{"vocab_size": 512, "positions": "rope", "rope_base": 18800.0, "rope_fraction": 1.0, "attn_scale": 0.125, "tie_embeddings": false, "lr_mult_o": 1.5, "decay_shape": "linear", "seq_len": 256, "doc_mask": false, "z_loss": 1e-05, "train_tokens": 237600000}
MLP neurons of a small language model. Each row is named by its layer, matrix (down: output weights) and neuron, and shows model dimensions 0-191. Each number is 128 + 24 x the weight over its row's rms, rounded and kept within 0 to 255. Numbers have three digits each. A neuron's up and down rows have the sign that makes its largest values positive.
After each neuron's rows, "fires before" lists the tokens most often just after its 100 highest values on Wikipedia text that the model never trained on.

L10.down138:151137117123121108129123088098075134131132147142123105134134124137092146088133141151138097172158142167097089144132098084133128097150147131139152111141102099142101177139113152146100096125166128117131161151170086122149099136077108120137117124146110146155157166133121150133152131124123124177119132153149126184115112158106117142182111121100116137112114141098149136135124141126151167157129102134128138093133139151137139121111184082142110137119128127123100096115107123112147134112181098158123151127151132106101125141131118088114126057110107118156192165124106107118190122137075137126
fires before: "s", "e", "es", "er", "ur", "u"

L2.down153:133093102129082131115084110101148167100103110096131093159148126140117146146148130096149105111126114122157164100135147133178083152135136126163108121130144163145122132095143137166130138120177160139145131137143131123146125119114133090136124137147149169111122145122123133153177114143127121098145167098101132147155178143143144125183182157141094144152100103133174143085139110118138121126116095116151135114120126143127076157127196091125175151113149131111106107145121113100149089102134129153127140154162177095140108135181135090092119122122119103126127136153114178077137132134120113113
fires before: " ", "s", "ur", "o ", "oc"

L4.down136:106131135134129135140161097107127171135115152101140097107117082133163140168170100113111124126167117120152117136125101115152160169167147137159170085123149117099113156125126103144121073170157111156094127141132078089165126124110097159160128126177162116096105136124099114163165147103101143145176116143138080130139147154107108115153126133177113166126113139135129157103132080116152123134126115070123125118127151143131100134114166135141143100081112133114079150090122071088107131116093122110140122136135101131106138119137101125124090129094147149108127117103135117136111093131161117102
fires before: "um", "or", "a ", "am", "v"

L11.down51:119104117154154127112152096107186155133163120138109095149137136153161141157177136147100109133124103111107157190143083124126121145160132104125115114083130133174113138141148098137158104128143118102098126126113084139084119122172128114113140124129130109149188094158119108087187154146135110103140102157115090121069098148139126108114096179149173156162158134100157108129127102143127142132129108091129121110107093153106139117157147150135121138107113162101135096108149105140113088135131164134137143125114131091126081142160134109104136143097161124110169102128154119119120137106166137133
fires before: "or", "ear", "ew ", "um", "ow"

L7.down28:155101093111178141137132145130117137117114104135122090145118137131153125133136143140116156137109118127135107103155135116127098152088164086143098152169130124108122139113135095089139144152157076157131120174126121090153130088114113149112135165139146163128150125093154158139165126116160152121155153163174157130114114153122079151140091142121138145085099107134121150170139123172158093084121109141127142108190132137115143133124106107114139168116110136121131081135096138103154112129116148172146139179116112088120147182120156134134144115114114173114100164120110124133100095070163102115
fires before: "e ", "e", "as ", "at"

L5.down6:151161134135102143148120093173114119055151088097134111148126117154117138131150174157169125108140116121140131089119147123109107105092130098081190126140110184182161139098105121186106125136105145141129156123172124136154146101092131143129121137130146153142108117121096152118102139119157124101098110153167143075134120139131184143114145133149146111110114128166136152150140131190157117167120100128160107167127136138116169136098101138144153124137082128117120118140149124108087132146138128114093142144130138156175123174124122094128095124157116169119142153141142121143146125147113112117
fires before: "v", "en", "i", "ia ", "t", "ati"

L4.down157:113145130146148112133126137133140134111154119196133173145124110083109139150099130162094143132140148119113101119097112177164077139144122110114149099111141120104142139154142117160083084092123117133169141108139145108118164104138105130147138132137162155124093136119095105165140136090178114091104128131114087117119138145135144100114125151141182129141122156192146123146092076099139148119102089119126155129091106123158122121117102119087114172134088107128095116095143134185169097101177137112125142089137137145084159138150133116141112134125135111122110139135122130125119119105144171089
fires before: "er ", "er", "ti", "a ", "S", "of "

L6.down98:108135126074183054124120131116142128129147122095105122123158108088106159140146124088095140159099110123139113119095116123090141126106131097146140114141121096163130117071110102111124098146129120159121140134125126174122112124136126128140131159090152184101116145098136094148107094155104145141097114091126139104183147094160123098102083128133109084125128149144139146149131150167082147154098125091136099135103139116089110111145104145158100137106135121176141143082087124121129165135113117105135105148113104122097138122148160114152106169158118133138130096124099138080121148150123087122
fires before: "ch", "t ", "th ", "k ", "th", "l"

L6.down76:108105132131091125152145110119137143115144125133136157138106141100147150074113152114075108158108121132108131102128101123124124102138119162129158141116140154122099113095164087150150117133118143147073089159177152177128109131094164153086133116135159126151105140104127121111150136127126136102101170145129121123128154146142110094164117138146100120133095121110110150149064094135137154106140142159103117158097128159130154129115149112105106089177140082169118119114115137152090119113087155084148145105140126140147138092149136144154148182135093144183145122171133119118106113125164104074
fires before: "e ", "e", "a", "on", "a "

L11.down144:175117128151155151153124159157089139131124130115090068148146141122144139114159161147124144115131150083137127089112120145155144093110068136158124181145125138121164126132129146094116162135120093110096154104135094154101142131108143133116103128161189103125146090099137080119150133116140131143146131145118092139142111111122155148130136143127149129116159135116128129185135099175131144105155105089158098122164141122151125121112103121116157092163097122110148121093123116124104112135149125182151083130107133113117144155176135163177121101172147162158105153130122124124119157120153091178
fires before: "on ", "on", "ther ", ", ", "th"

L10.down27:108097082116112149099140158161169110129140173104151128138115127121134096068139108119131150111114146099120159111142162133143144125090141115091125144120109134131100114134146137135118117097095110169143163084137137106120124137136132130084135137139134079125164129135142110136074102202081128125104039126114120165093113148122124140164156111106142142122109125144113109166164114129168096175184109141098113142161131124111116139088106093139087160152151113090102097134114111113104114102149135150123129106115124139110126122139098134140113129108134080168109114134105123088105129146138133113
fires before: "tion", "ted ", "tion ", "tr", "t", "er"

L5.down149:125150064145111123175134117107133145131155141164103099137121084144096088125095139110083117135102119140100101108113175125122159169123115164126136129116099104124096127142125148148145108143089129145110063112119101116127149094137141143102146133118154175073130165147122122128081087107124125101145150183163120128137137121128147100142126143131132102126153123093105112096087129167122165106107147089120167141110085106107099135093155115182124129159124130124113102136135093165146158121135162111115136125140165137175165120119118101155147162109117077122099110144105130105126136131120155114
fires before: "e ", "e", "at", "ther ", " "

L10.down87:151124075128118132119117132144150139140105143112114113128078129124091117144149088101146177142175118127113117156107114125153154141097149117093079140149129140134132142086136120140162115139146126125166070139099104123156141106094101136165156122107140147124139119140125142162166078101182174099115096147125126120080139139126094155146100144113090154129132130143162110133147076121133173176136111065185135138202144137130122121149134172150133151130124136114151133159135116137104140148114144121162116140113124086124143147099146172112110115136124137121113127186146140142091113142114133134
fires before: "t ", "tic", "iv", "p"

L6.down57:115119144176169134107117115132204138145126156099093077156159140088142135120132125136112143096135091102143123129080137100115116071130087108109125149177147134138094136109149117127126152130093107131056116150116127148116113116110174175117139144172130118105130116119119125114143113134104125086127128052155154089147152136135101151107123096150147154121129175097117101146149121090133160122144097137135145157162139101136135126135143104119117160088142103105093147112145155128072164110132154156106151101102136107141115106116090109124145135125130130128136111110141118090101100116107111143
fires before: "il", "ew", "ew ", "i", "ol", "is"

L4.down52:111110118099121158089094099124152138127146111152123139087109111118102103132169171113123129128096151104085132131148167112139088113101140127114127146119111131104152158082124148163112138065117113181145131141110132127136131102131173151126122097130137126096086146116125120172169144134138191107095117126138132081125127163164120138127109127146176118098148105098117092138142151122141129131147138121167128104131116156135111159157095152167098127095143132127149101135180164207118147131095143139146146128152136148115148135118166098169146116115126107103111142098103083113136181140130119148
fires before: "y ", "i", "c", "ip", "ul", "y"

L4.down28:122126145145110126141112169107130153185120110127108170120137172171141141136144192140094153085110121187091149154131098148176161121160132141142102098132109157110110103187099107122100122146147112123121117173160161127132120122145110112085151142164134145129073136137113138143158171129142105108170182138154169150163129131143113107137125108133149130113158111136118118157121131109098156065114145103154125145132148152106142128133126138146111078127137158096155114124109117149108115164085156124143133147121138144182149130131140146145150121110139102125123139133110119125142175080140122093
fires before: "e ", "te", "on ", "on", "el", "e"

L10.down54:157077142127112118073106141100121130153131133126102141120097118145115137119120161177127108169179133155160127103149152127125158153133090088094106120144102107156138142126160115123141176125150135126124177115150104107061134180139142112137153120133121119134141135156106115085066116140122152153126155108124121149159083116149125103098059139163114105120183134102148133133152087125134091147119140098118153158129162102114102130102095128107131092141115155140138155144104157135175138116130105084082112105101103147146140120108116134109153162141121147142154122126141126098121159166118138132
fires before: "re", "al ", "res", "e ", "s ", "al"

L10.down22:132176158135154154132118176143127147160135094123155168140113111101127142116130156113157128139137136120124139132142125121150175123141146134164105126155126109122143141092135106146105157105138111144109123106137150146104065118173172147142120119100181101178141129129148123105121128115124115117110156128126116092121138150126154160140189141169117109105086112128131128095104142088137114127079096134117085151143083108122177171163130156124136117101121106131094100101164113126088140109119171096127114149106115107153147184156106102136141163135170152137097156126161061112146122128130143151
fires before: "y ", "y", "e", "en", "{", "i"

L7.down133:167151147125106146119129150108124107118129084133130122134109130152144156140140135100135152109130122138089156167122166142155105145141075150098133120151144155140151061162127169130063170144134091163126129141112109098125144112090128103121130127125138117163122115126055132124165064156121123104132137099088119151127138108082071124147136097141175101137111163100106119178128131138146155157118132115157148112145115114107157097091131088120116116119145108128133166093117113139125160121134108096122098106130151122157120113152131111137164121132167134142135165137180119103170151142122166117
fires before: "ic", "a", "ec", "en", "i"

L11.down71:127130146117086137156088120110111126145117146124119112117152143122082134110161128177135146115090137121135092161087118106166134145125114112111091114112074126146118101112126134157116111111084106155106123111141139143145118090145108125128124152109161131153118136128136105149087149166174135146106132087069139160121122106110155094096118134180136106081090123130088129135118132184144143118085127138151146100195127121165125157106115138108133166094122100174110155127137157174187148152118121169106134110123164151105143143163135114104123129145149112121163141123113083120106098126107123142
fires before: "s ", "i", "s", "is", "\n", ", "

L11.down44:100100174130094122139133090124104171141099152136146110151083082141118102084154148094152136114145146063145157125128098134115175141154101145139112122164132126074107121162123126170079084090115139104156118138108127110103128148134164106113119127147111123128106152134135155102156134123086133121071132128132120121134136124077089143151127116090169134146152124131102099125109129113089178139100107130110161124134133118113101099143163100165159097153085096133125112128110108137161122112147117133082143135163118121077117110092126147107128084158153124106133152133134148100148115160123108126
fires before: "u", "ut", "e", "ic", "le ", "le"

L11.down155:167106171168087131135084156157115206146170177142156078155145139142102117122146116121122143158113165156115150115127130143151093100140085151100127157080152140128119150113089100104119119129145100107132161106124133143138133128092112153152121097160148128118100101110085111132134150123132136167108158111147155149105127143168123171117117134168134125131127144118132145108102163100161167129095153141120097133058104116116136124091119124138117109142151102125177133132093127132127130083097139171125141109145110128140112128117123164126160085150148156141124123133155106173125133082118129128
fires before: ", ", ".", "or"

L2.down61:121150146113136151110183117144140119153111144140132124131126153109134144109126132146094127114116169097141120164107139163161085145150137129113103179098102096118134150122097152148102150147056090111122096119138084148110106135156135088126127127124151106136127091136157100152079127140113084092097141159160160108138132126116154174149142134105168115098116101142143130127137129115097121143130120101124186139142162119154090143127145121138128145109129128118150062138199121113151138129139149139118159141103121120130122080119138102090138142147126140166145164064125097110139109079108129088
fires before: "d", "v", "p", "t"

L11.down0:132149129093160141103140132095129116127160091105099112159141172164122123150082142139127116112124150155154129166098144176115128122135136128139123155111117125141139104114149114078149153123115115115123133134118134139102124121121111096113163110141098107125190098160084119104123088145135151123146125143152101112123150143132097164115130098113116148103143102134065109111144138132122169141160146130129196176062101065118156169155117104139118140128163165126121115116093158105092117156136125164182156146149133150161124125105145189129128143132162121122144167138155138126112120112160118116
fires before: "l", "en ", "el ", "k ", "l ", "o "

L4.down108:094118105124102136129177154117111126144081131157117136123143156134161049126146116168129151148117092096122139130116118077126122118138156119152090135099109140195137090122150131134130110127148065139134130113111096109118129128130161150127142130118110108171160102102123103139106059120079180164126105112106146144146144102169090080110110110116132135099108126146135136110125146111122104119141148104148136191124120102119112129130138162124097121155095108117144115165101136111173130143099128133139147123090127133132187155159134128098122143138149118144147096144070126129143164135133149144
fires before: "t ", "l", "s ", "s"

L2.down131:167131130145137167136127146175123122059087107156145130138113135116142129133148144164084128104107140136127087085123123139153139080130132137092077164122112105138186115130156167118158092129124154156123147139155164149122080101141121101135150123126138133089152093105129094112116103124105094129090142143137160138097136110124069101135121099087123120113146140115105139076130098095095172149099165139121111138147124156123137150129096115140140167163141141141113084120107094108104124147115112153144114127146134144160113170119169163091143105135156120081138118134129141127110099097106099125
fires before: "t", "c", "il", "ad", ".", "t "

L11.down112:174138171143135096135174121147110137110136159132126118103116146105105106101119144046115180115112122080095085095124141146086163102127109144159140141136095155119194162114134174137129130133113109126125114109163112116153105137132110125156126114158130096122143132116158145121124103087134135155148171132158089130128119156132148071112115122148085156138113157127107118138148165104131095143117146146146119121162114141123136154124114125148119111149095145104141132112115117104165148142128148097149150099145134132152075145109116150101138146108084121132138161169144097125135114151074113062
fires before: "for", "p", "i", "c", "l", "ch"

L7.down13:126108127127114122144138133123073162151093063103142146140099128143178109178138090141155134149128121132122133129105164089132103097143148161155155142113123142165163111126110102106131118128137157093144121137138146139100097107105126087064090126131132125098097160164140124150094097116070105128142102127149157137075087120130119106139128136106119161137098133081128153142155091096138130104131150130087120107131102086104119126138082127113128129139120141136116179100125131092104161130119112149129117110128184097113138144146138161158165077134115096138128086119160121120142119106173126139
fires before: "| ", "\n\n", "is ", "was ", "and ", "in "

L4.down19:088123146134123076111144149158161129150164117146121138116079124156082118114141144131179174097140129129170144110104112120144133129147119140129122094130149110124143158138124163144074142135101137172117164140155149104127119142176136126132119114154101124131145139187104146106098114105127115118206090103132157189097117085096141134135119129143106140112109116157150179093144138089112103136135170129113133144103078132115139101143112116150111123160112104127125099122141123130099153162116125140170120143138138107149122096081094139154118185170113168134155138140118130094138110133110115132
fires before: "m", "p", "ard", "c", "ay "

L7.down174:070152128128169153129125101136154066145125127069125134143064138135146114119132143152109154083099116101144125149125118105110132150147134119131135130097113129130125148117124149172131105125170172139163116125132118106084118140142156111138125141115113105095131113148107144128126153139121145081169132140137173133118129116119154120110140122091135164112144167131111114123113139113123124083118171178115123122075087123121132086144104121156145133147162121123110120094126127113091121099105109091108134123120147078163140144189163105160135199125107140187101140095107143116144144097150164127
fires before: "ion", "ear", "op", "ent", "ag"

L10.down139:160118149142102120126088156135109121096097125098127131130121159123141181124145171204115129104136151131145098083078143095119159130080126105114119125148068121145116098136148121162146136107095114102152101130180118101123149135133123125154144133118157082161104137126088106146185112168138135152119107087122164107118114124138102113162110162160125127137106116122117136132215111125151160133143134098074138109140125144114107104117130164100109126118123127146120146115114159109131152154155158141118128119126150117151103100139112111149114116124190138085149136119109102136120097128126090149
fires before: "al ", "all", "is", "al", "i"

L4.down172:120173095127126117118124094127089139107124102078098103151169128173115123144134115108091119141104132139120088130128185126124136140123126150132102113104151092101119138138122061102123098114134155143149098163129099154146115159086129132121129127128137170109167146085135116131124117116086093158152146123143116139148122178091162152102123150105134151133160125107166149127153175151132135149138106060112138151130151137112102106146146149117157111162149158127107116178084133171083155196099152133154135147174143120115109103120159117097143130145129137143112129120137133117137166122104111110
fires before: "l", "k", "k ", "ol", "h", "th "

L2.down124:136116154105102118082112163089160141146119130119128087072166134113142083131139096184150153194148109114127053085104088136129135117131112112124129138173097165148144110138124152146131150148154102144116129135176110115090134126137175139099131144106134143145129081131104114131072134154158127123124118111126147156163098127120116151162142123087084124103134156140136142105105117153099105122114136127125144133078139112134124107110073121105147111158141149110134120127115177131112094102148096147161121128130098106120146148137146151128140169152147148105154121078141117120148161092115125147
fires before: "u", "e ", "- ", "th ", "th", "es "

L11.down170:111128138124164149147088092094117090142158136117129105158108140118126154149174131133116120185114096189112130122127077099114141127096118126127115135122156158070154098074085130136139124151121082142153147175087133145150085116140111145105156160107112112137093136090144135110147093117134131169148124099104162107093196138110136088114133131122106173125121157113146085100142097135143095122142125116140119143131105138125086151115116131158104140173133109132139162138112124112096151143148128123140106101118105112130133143188114109140129086105143147174125098139102114125116107146130153153
fires before: "ing ", "t", "or ", "es ", "ly ", "ed"

L4.down105:117134102114140129118155110147100095136122112152105117096087116090091154119104133106115126128118069148135104149095128108117108118145139120115122161129147178167138146153103134155110140082080155135154125119144127134112139111137070130106120110108112108177129141144073136131184123161112069156124084138087089122117140100148155138107127128164120166117169138122142157124139160135122128147157148074150126107145108139110131104143152123130122184117118161110116092138072143098076169115119114111119164125119156146147126087103106134077113127135155116142152144123088113124106137113117104158
fires before: "i", "a", "qu", "uc", "al ", "a "

L6.down180:134162143134095130111126135151096188101126109086130148089126120162128142185145092137085118151139171167108187153081129127190138149121169139169113116110134145176133090137110150120133140122143107115109153125122160119111105162147114095107143153126110111177110133093138163144132131179154126140120152134128145091107145119127110101119124161121120126105106121108148163115119106077141178120124108118093103138147097118153142102113126128161119135155136079139148130124108139161164129149135147122152127157122163091161132125150136154119142094168123150193111129136158167115146142129133145156
fires before: ", ", ". ", "te", "\n", "ad ", "=="

L2.down176:187163108122154135111127169182113157137133150095165106177117141143120149158133085115136105126175132074139168109173109136117116128128151122131112135148095145125126114119131113160165152111154098122125103115120146093116085107121161131150172181127127137113155108122116131142130105125104077093155125145112093146163108072193116122107132134102145119108136090148157139145113118146155108122117089146119132128162143112157123101150144105126161127152141147145109123116155151135084110085065128133145096106128082115120167133118127115120086118125102110146146141092123108124083118122113148134
fires before: "o ", "ich ", "il", "en ", "ere ", "t "

L7.down166:121115112133162152106103116122108146153081098120098078108179129142103111151112151107115065133104110119131081109092141119099139144128110127092109122122130145111127128134137145169145173116121137082089108106113115113145126083117114119108133150146138153179146122104117117161099097169186130147161117133114094163133149184126134124135088167118179106124140110147165078134118124127121150127137061091150098146158135113097103130149079119125123156136137139142087105131090101130111146142145119145130139083147142123121134079135146142103144122114127147106095114134158153105084126153142130113
fires before: "e ", "ion", "al ", "i", "y ", "e"

L11.down33:128166135143133083136133136141104175120123159109131088137100117130125136136069099115162108097130136116164128145066116162111140153092141116100131139153132107186135099113132146149106117176105097132101127138139166128092157133105116100135164151126147136123131148117152113108118141120156107138105170116079131113148153149129134145091128108135066080121152167125131124134155093122134137131124190059070112124144089097097118150161136090146131130149145106141122132113097130129096154086154131132124134129081117124129155127103086125123115159102157141116139164117105164157129118093132115131
fires before: "o "

L4.down179:109119067166115116174104138091096101109135132153172131126176135131123150140147120174090156130111089168121109116138124163161171101135138143169144121156130148050120112128134079118116122138169112119134135150118107155106106150144133168090114134161148105080107117092151139132113140124128108148134113150155148112118146150110115120143104125113149143099112123155133135112150107128132134158121159111175152147125133163153095138108173096134122125108155154158122135155144127149139167132070131130109163103137148106136124138093121114136093126104202123087133107097091146141096111105133107133
fires before: "ember ", "n", "t", "or ", "y ", "ent"

L6.down77:102102105126094107126156130143115124098126121093146130111137126125114103105103101118051147129139102169123075124139116143170169126145123164114159078166155068170129136157142099172091150120129092150136090178098134128143117135096099127167156155141120139155122184120125100195118113117134080119121135067131118126112137114139133122148088094126142110130134103126114154130118114125101141140142137102111141135121088125159109100123139121154118127091109112145159148103155125114097125159124149072121142088145121091124104155091116116148129114118156113120100103139124102149145101137112133093
fires before: "c", "y ", "n", "m", "ce ", "i"

L10.down191:135113112146123170139123113164146106136130143096144149158120154113135118107166136159198174084080114128124090090156139145155125146096137133150106097143156128152142089148107146155128136087097104179124137156115134096131132104112104139133141138143102117144120102145135089123145130120133125132116097150086116135150079141132078121160106118108116155077157123121097093141084116109195110098089123139109154125087142133126114089143145122145115162172127135125138153117153103128139110157129112148146137143118105096153138185171124070158151157141128153136142133153148105128115094116149105149
fires before: " ", "er", "k", "er ", "f", "st"

L4.down100:164137108097105105092128156170150179145124154140134114093115124166095121121116114098128139158089116144139089110160108124172135159145127107086131157117092124164157124136122129153067126145116126145140134114115149095135100158180097131138153125134126133151148156117152131158118081135144119112125175135126150127134129120101156108161130132108107107125164140105165106113153118139167129120175162107147091159096112148138102122082125152152154136143111137125151158144162096146101138111127071070110129135139114145116200115167096171160136123121115100142104118114103117103107164126143152120
fires before: "t", "ted ", "ter", "i", "t ", "e "

L10.down56:125146140097117116120112106138126123127100107151087138120151126127136104101116127128142104096155132152108118126129154105144103119091165148109138108104129099115138157108144089143109110110108157173180177108154108135161129153108179132121139156128153107141140121143122145174127098199142172137169127136152119159117108136110119084150112152143107138067105123150118116096090095104156143133067123118120115125200123140117103164181118141095090121155126167154075108119084143111112168113144117132125134123128130150158145104135111149094153122145131110138155142110166133097150115116116169128
fires before: "s", "s ", "si", "ti", "en", "an "

L6.down99:109135113079165114151175143123099161122147159121063093170104132126065129175136150098132176116142128118125135107159128108123139168168117123102112138140104139108123127142102132160134108128109114147151129115084131123108108107131099130138183088114086152102107162143096118152116133129178112130151102146122127154160160138107102146122147137076132122124106119145108131135097128141134137138163166138148119143170125120152098153163116104102138139120140129104117131125126150095093101138138106166156129085180098198105121106129111135129108160132134128150137153160075115127140161129162161128
fires before: "st ", "ain", "o ", "e ", "k ", "e"

L7.down181:142147176145154110139158129106166160112101119140104124097106083129128163111124155161087134127174150102191124103126088145113114145139128112100124096170129130110141135160157119145113158159157125147154165132172147143077125134122136144094144100198146104138109165139116143144134146131128089143144145112149107123161130140119118102074131113087142117150121109091114125159149156135142127111142124117131096121145132117159110114120126158156117150149077180069135069152138140119140115121097151147150136153108140144149142165148179160103119156085124113138135131105120152096106126114163125121
fires before: "e ", "ic", "o", "e"

L4.down62:136147133168121139121152128114145091134123100118107147093127113161159102172147144108135165094115147162127137165129119094116131113149136126127113074114147151085116122124105092074100169143096174164105143164170081127113134127140156095130124096127146123104117091144103127145096129137137144125124104118139099153120140103143129160108166127126133144118133116105136183067110150104110107160140086115171140181076123162131155119081119137154115116148089080149100169096169143139112163118159114147108140136102127138113124127163098133112105163104119142113100142133141135151117116141112089148
fires before: "n", "n ", "l", " ", "in", "m"

L7.down97:133120158131107115108165154131172123094143091100177146123083106129124111124108097137139125135152097115134143140168135114153140115122146108124105106170070110137145132091116133125108097091151126152125145132124129102162125129154134114171122106133129159095104134145124111095109146103124170131131139108133148133077115142127143154151088123170132142145101128101152123091200129114139144122181097133162162124106122129155133151162167178114107137081138168106150114117125146125129130147106105077176114125132148124127080114148132180085173112156078141165141143125163121129135119160134125153
fires before: "p", "ear", "er", "c", "ul"

L11.down64:124142129134130141144133089128124190129094131156143178144117094146129131113147128098094130131121119136124133161143088155135110137161135121124100150133132119150181147084106184133123101114131079162125117103133118098129094101140119122101160090120124137067108129139158117114116208123117111106102135103129107106149137169110115170117128111137165109120094108155165117088134118078149121131112089156119174137169119138172117140126111128145143126089091176142119090090131132129151140098081111160128133142139135144156170141123117136145138134161156095146132126167128118144119113101136186114
fires before: "p", "t", "c", "per", "m", "pl"

L6.down86:145129131117165152122152135146122119110131085149127141153085157075115109103140079133171172096127129140139088134101097148118112137145101120088142152163143134162128126147107197135101155114127135179127111150132103115110181134120139121132122128147153148170129107162165146108143154129164134122099120117123134131145137135140108123138101126105138140110147089179122135148118111164103121102113112162123134163166131086153130125161143081090129117132149118158137131103148132137163150089109165168179099102122124082108123120134160114146129107075098143104114111145164114158098161148120161083
fires before: "en", "er ", "er", "d", "ec", "iv"

L10.down115:113141101179119136135105124131115096130086156130131155112126103082161106092101094149151129148123125139153134114153139137097130121159138080126093127109098153112163066114105166129064153141126143116111112126104147125118141113136121108138122107120167132150139133059162155134126141111139137124127139118114105103144152136127154145130109149150146087146102126136174143098149141134088110086125112172105098112125109139150136117126146124085111143171110117120130147147091088124136141114180132109112142144106102167136188115124129125181164136138117120204117145100161145154130146129150074147
fires before: " ", "y ", "ow", "on ", "on", "er"

L10.down111:129157136139149136104134117118114132131152152159080115139155165150115081155102189128124147178140132159174091107183112138118092125116125120116150133139146134145101083140184142123113159163135120134154084118176171140111154127108131141115134104134147123135144164132131162139102132133133148122123168094091134112111154105142103126123155116132113141092149124113107146147115138137089095144147057136122136146144101083135141094113137131091127098154140082149116084130102116137128072149164139129133137103123158112082145128137137125106143155134097125121141158084095115113099076166110133096
fires before: "e ", "on", "on ", "e", "ed ", "es "

L11.down81:117136114129125135099140129121140181117138104115165130145136132115086147087102148117144110124106109163135135126127080091154152129146140081135134092136101111105109117157131123152131146100117128162167109176172100159125110143122153105119156144115133169099119119098049152128127160154111119104097119122093154128077116098129162107138109123121116109097181133151176109075127140138120103161136134139099137159117138143119114126064151113152079127100111155158117132113091146133163128120135148109141155147109090121135093114115155081101135120176132104155155094101128123137080132133133131102
fires before: "t ", "or", "at", "th", "op"

L5.down73:107085143133105126145148120139125117101143115112022094094111142136152144108109132138103160133114113112168120163128102131124143173180141100096154073133053129114150175157140111140114119123109106093119139149140170131105139133116141119132112121144115129107158117127114123147126138107155141131124145101117099136111163071108116155119134131173105134113137171124113140114115121144125117118096110139112110147134121141166136139117130159139108128134094151080138165132099130129138142152143122123117140094131111121164113159159150191105156195054132128126121124100123111109135123139126099092
fires before: "i", "um", "c", "e "

L4.down8:180104088135142139109142123138097097110099077140113143124094144124138096141151128131103156146135105131159098157133128159130161131178138124157146134161167053152137127166083133112099070130143128133125135118181101133155115148103152135130092124109141140108141158133160099155152151117092189113116060125101144170133146134134086144133084146110115113126110109117099166140115112104137153121110120105171175137118113147107121102115118162144128117119135170153152130115147139167111135140162122120074126124139113133138098129123115106146166100101099117125096117108100123169125122104107117119
fires before: "n", "uc", "qu", "m", "y ", "al"

L5.down94:103147130098107145084112137140162147151124141085133140145180082172128139141135140131135098168094136067151133114150097156147139140098151113154082156121124157154141140124133091120158115128170127142136173123149110114092080119105132178128115144125082118121140142100126129117131098145165106112132160145090128140117120139151072131122123142121208121108127090150140157171159122145143132152138146128140144125155115137124136134134139103116129154141111115127129072162133121105131058130105109136109141125132155094098135103111124113122132098187140135117136164127127144077118144129078129168
fires before: "en ", "as ", "ere ", "im", "ou", "ich "

L11.down137:112156164135130160190122147127160112150159128134123113112144118155171112167119158115126159112118091116122083159167099131128112106139126126092137118169096082145151152146116132152141150127109125169114142109125119125125081116158149155176102090111156084157110144112134102158105167115103131154130148108140104123169099122124174164137133098159142108119142128159155172137105142113149165144126114151153098104114177142130107162129137154109146141112149118146143165094159113160136122125102139126126083111133169123126185161123110103163129133138157064145153152103126141117170102134149134135
fires before: "y ", "y", "er ", "ch ", "er"

L10.down184:147102113139094133157139149102135149175119121116101158165080125110137119137130119157116132101119126136121161130152164115140124147158096141153084107138107129085149120073094127086129120131131128195171109179101132172143100114126141090112113116095131130111114116129153117130083131125145149097121142157158112143116130147124066154123135094111147103105117123130118116128113082168118146117162132060143145150126079156165125117128159116101141077111118163132139143106107145153134114175134120131094126145100080174102100120129110126124125144091121110102138121138129156156161169135095099138
fires before: "e ", "e", "at"

L4.down40:189172143131116137116125149110162159102139106115086120121108157140136133121143135146135159104111145116133148152141123116136125138103110108091107155129113115129185112166144150147164110120092116097150123090102191123061121164150120144098095120185136101173102151109141080140130115104126138151111090145097136139111128161149155126120135144130103132119160136106101120133113100095131150137135070141122144116154139101136131092104099142103116175128133147141134122083128133155116117123138144121089123156176116135102152163117150141127172195123156145082140117177150098121139169135125130132
fires before: "al ", "ated ", "i", "ation ", "k", "b"